{"d_mlp": 768, "vocab_size": 2615, "rope_base": 10000.0, "tie_embeddings": false, "init": "normal", "init_std_qkv": 0.0282, "optimizer": "muon", "lr": 0.00906, "final_lr_fraction": 0.1, "steps": 13376}
MLP neurons of a small language model. Each row is named by its layer, matrix (up: input weights) and neuron, and shows model dimensions 64-159. Each number is 128 + 24 x the weight over its row's rms, rounded and kept within 0 to 255. Numbers have three digits each.
A block is one neuron, or neurons of one layer that tend to fire together. After each block is what it responds to, as a language model described it from the Wikipedia text at the highest values.

L3.up242:116125193112087154197153106116137139126076100151111127126149092114164136138142140144087164153114082128095104141104142123116097126142122124105183113113133108122112124140127102080135099121114075112138132123147137156132142143169078136129142117126136114166118105139126138142123174139144141120
L3.up306:163142108104111132121152121126144162120095165155126167126136140135105136121135134122117067133153125127094134136118088141146168102128131130154161169148083163089084150111138101140070100118128078114116124126125098171122101136121081130116139144146095106165129130090087126121125089084122153143
L3.up389:129131076115100140138074129138156142111112168137143140124131120113109122148152099141122115137152098144166120123074108130126151149122162123111141145127107143102148128122138111137160116131138118121113133180149138098135122156147123177138100137156156133132137111108115156130108130150148104110
L3.up604:127143110090094127173145109124172089112136150124131140103100132156145134141144153131155154084122129143130163104146130139157091131125147130125167136120106177099148119147122108129150167113130121097146131141114159121113145128098137136180155121106144103136148129097072148139161139096165175120
Responds to: Break before article text. Line breaks ending a Wikipedia title's short description (e.g. "American basketball player (born 1966)") or a "==Section==" heading, just before body text; weaker on hyphens and colons.

L5.up6:140135141136126180133158106115104068119110126155139131146148102135202160132116124118135114095144125122171118097105140097158056106138105131114159168131164123163152140142114118127102149178132128121128127129142130120181147125128123091132177122109161148137125120161095112131116161140175106150
L5.up114:126145124095126151120097137128090105143116156115151160119121148101121094116096125120151124126148133153127100131120127128116089137126117108107129146154140123143126125148080116146171148143078138138115110159195137137134090156108160115080162144158125189077104134117066139131157186115171152109
L5.up311:121132147146124139149152117157163119160121102187119129143115089116138121142130158136142177079124122150098083118107112115110133152091145093177095166128126132085128125100147113085129123130127158131132122154147144152090103138116120127131169108144102111155134138127128132145124161129127118141
L5.up321:127146107101123116132112106134084144103108144116112128138105132101095133131127128097126123110109137140126116101079112141147075105154136103112129108180132170105113073133129135160099104117136153108063120135158122124098065166114122136138167102088130119128159155106145151123157177092124152119
L5.up334:162095126108095163080148084141121114177153105057114120140108156113123097103131130133159110132126144128135105149138171122115138123121108138095114173114141111128060098102168116147139127103094114149152109163144136112144130088113127134138145172129132105134081124162074106164108128173097166105
L5.up355:154137090117136110073143129167137097099126131104160126157101120166157178153148127066129117092123107147110137098125160165126160122152138148101086155134115145147095100098146149128111111132095118134100101154124134125141133131123143104152142136113135124154121147149121118101086092145158144162
L5.up360:106120099152149124103096131103153089157114090138122107116126118138133085113150113132118122086150106135132072115137104118116078140151143134133111143146142141141129133119099108153144118102119115126116083138165135143156099127130127120113128133117141144172089161137089143094122125105121114101
L5.up385:142143163103133136107158120119156115164127124115140131121143128135134168141143114159158106095128100143137095105111139131125111108150114136178081181156142120091113071077147120094142131145081160095171108157118161177081111133088135132168171164117141142131146125101088109168113133130159110102
L5.up516:100140160102117152125146120097150071154092146088111133129109133148150121139121135159159112129121155125138117115113157184118136156122099123098133163122129133157116110115126089107073098110112143134119123109128135156102149133124141142121144170067150151136135172106093101137078114123137135119
L5.up553:144158128122104093095109120130118124111120102146140115141111132125101097111135121135142112106133112110138126107123129088151107212120116125120116102135107179112096160146144094143154124154120184181131128148146157115138152142119118120156117120125141098131093141135148159132093102125138139102
L5.up592:137137113107133099166145129138103116136139166107149128150103118121096123144121113138153095091128139141175115159148157128129124149108093142119136172139106082120083141149115037135126139046110124135134147107138169134128133112146124158142134091126155120096164112078150145134082142127124130177
L5.up594:159119143148133148131150166124087081159084128057115136083113129112124174117130132133129117143106155128137082109111133132138105143083123108129149156139111102102150120128109095136151091099130130091147115071132200141139095135143147170125143155132107131133110122144137114124104139117151091181
L5.up638:088105130130099140136131172127153116131145121097133188148133133148168111092057135121108164132141119112137110159153141161149108139081124102140117099115124140136144068086144105110106125134108160111138134138141125135123117131097156131112147139138140130132130092087130124133100141115079121132
L5.up677:110148153112083150132082146123149135107095106100121121093158146090185164146113077098115134108144131136152104093117149129152144121151135119144145058134124139136107095116117111093117113124150130163152117125126155153154148117146111137173145165133132138161136168117089126135123119130161139132
L5.up756:115123150117129123129158113098146140145113095152082100096092119097119132114108139133132141104132136146147104072112142104118110115170128136141119159126164144133121155149127097149123126115112129114062130126115101106088104139164134160172144129138110122124124153130124130116141145141143122105
L5.up764:110125106094136149110118141107105134107111156085122123125164141136066144110130157146168161119125132124118097131126152120140158138147083114144128135137107109139104107148079105128178122146110128118109116154130139104149139118138122125126105127068147089123130172147132134142110111155155112124
Responds to: Fragment after initial consonant. The word piece right after a capitalized initial consonant piece (S, St, H, W, Sh) in proper names, e.g. St-e-el, W-ea-therhead, St-. Martin's.

L5.up42:128156127143059163147154093118140147104128122115100102136133113123125109166152132115139127119130183118110120128150107142107112096124140112115107120100112088138174098161121147122135116110163091129094143107111118140140119141069081135103166107119138159105166083154154118098161145115143126153
L5.up106:133108176117113185126143149160147125162151130075137114145066129136129097128165109132148144125124132125134096128101098131121099066118122142132127140063160132112152151140160147098112129112116128135105131158167134118173089112116128123147131120106131085112108105144104143157103148102078149134
L5.up159:142172148123105132138134125112138132133176094114095134156139113115143089080161138124125062056119106126123111119150112141128108133159152090140131139172134130124118150129154112147124128152103155112115173111153108105102145154124188127144121151130114158089153159145101117113124125158105181105
L5.up184:150151154123117139168091144094151133138115085147138136127136127140126118122134125135122149131120117136094147107066122109106112093148156045119125112147148161139142122111097135117126135122135150138130145120120151128121142111127108140115136075125118135158087094132181165121151169150136112192
L5.up224:116105185163088140057139125131140131100173111112109131140155150097138150168164124086102134135132120125103103116087148093096096079152130150139132095111151118164146144151152108169100135099123144126120144135100159141061114170109134118136120133119136115101146118122134095169163115155135130058
L5.up234:155129133135111181122145162124117114106174171165100083127149161101130128100104114124151124115103127124160138121131142164123111155152081110111139154119121145087160110093161122142159140120129137146067102121128162161096135111154162150098133145150128098132115123154090122129116104119163108096
L5.up257:162085137095151155160139123072157088137110105122096155128091116175140113124101152161147119149162096110099120157148158109123163137123128144087125110095139127160112143160117143099090125117086127097168127124129139174137128131112109143107121142120107127133126122153138104142103123063084179096
L5.up318:181163162076132133102117093111065101133153133109150080148082101150140084159105147096147182189141115154108077139172119128141143128139126127151121119111092171119110088150114151090143102137110102112101128106121099130120077075119125150130116088144115092146115091146110083126142150106128127163
L5.up439:111086167176118171088154158140121112128138107134122095159166135143142138132111126097141141153130121147145128118082122073106118109117119141091132134135146101155161138142143112140088123162111128136148180128103148125126090126097107138119107136117151106145130172099121117135138112115111128110
L5.up493:132116146102091137125177149142160135133149150131103123161156149121098113115115134097149125143133118118148116126111148148140130157136119099092112123109111103086128174151106098136102110119149069132162167145173179125134111107135150119134151103157121127094179145121140161085131169123082192106
L5.up494:148117127103168143129158152149191090134105151151117106135108129110107117122151129112163100139111133152091111097136146107128125107121136131111124134150084145143126138156133132100152098167103146158140151097102118154125126114146098158134095107122149090149140158127145140143144146161149173142
L5.up586:117110136134144161133162156147139139167138129081146147156147096124121118121120105105142098157159101137144148146148143102184119114115082113125177131112148116118165087142181157113150144105130130095140149133105105153142101102138139118064151138117123104120149106110139112148129124127110177112
L5.up665:145112127062099153093102082134152125138123105119111143190094143106129107099145146163111163114127091166130146138087106116141116058148113142142097133102118130144121129146136119154145175136126121085125150159076122106125121124148153134121159131141132134135150111115088160138134099170157124129
L5.up698:142090131115139122118161131127115123150129139139116121139106144142198156125189116100125118127128153121127126204100083105114087101093123107101170096110127108153138155073140118120160155086122129121161133083119146120128137116102126153171131164107123102134137149103155119146111117107130125123
L5.up766:095140173147101124150153123100132128124103145087139130145124115113121146157091134146119122113134149145101167157113166136162108076140106094102112163105117168080134141107147142107138142125118123136085150112129134133151127142145094106087152146119097128156147117122124102112126131130127125109
L5.up767:113136149110119145159139114130099142131119153139149156104115091095164171106162101092164111130127143129150107136135102137125123105070149176113128131130089076095119140104157148143100139135089161114087156115185137123156129132108116170161147176090139128101112100128109110142089097139148127107
Responds to: Abbreviation endings before names. Mostly the period or "t" ending a "St" abbreviation before a saint's name (St. John's, St Kilda), also line or field ends in lists.

L9.up394:125118170153083123113124124120129071167157129101085111142116109097090171126104107121145134150115154120158111130145175081144080128133120120135127154138118119145103107095142128089094143158116092133126100136115136089120129125074119106117092179100097092135147095132134100174144162158084106126
Responds to: Mid-word continuation fragments. Short vowel or syllable pieces that continue a word split after an initial consonant chunk, such as sh-e, tw-o, St-ore, sp-o-ke, Arch-itectural.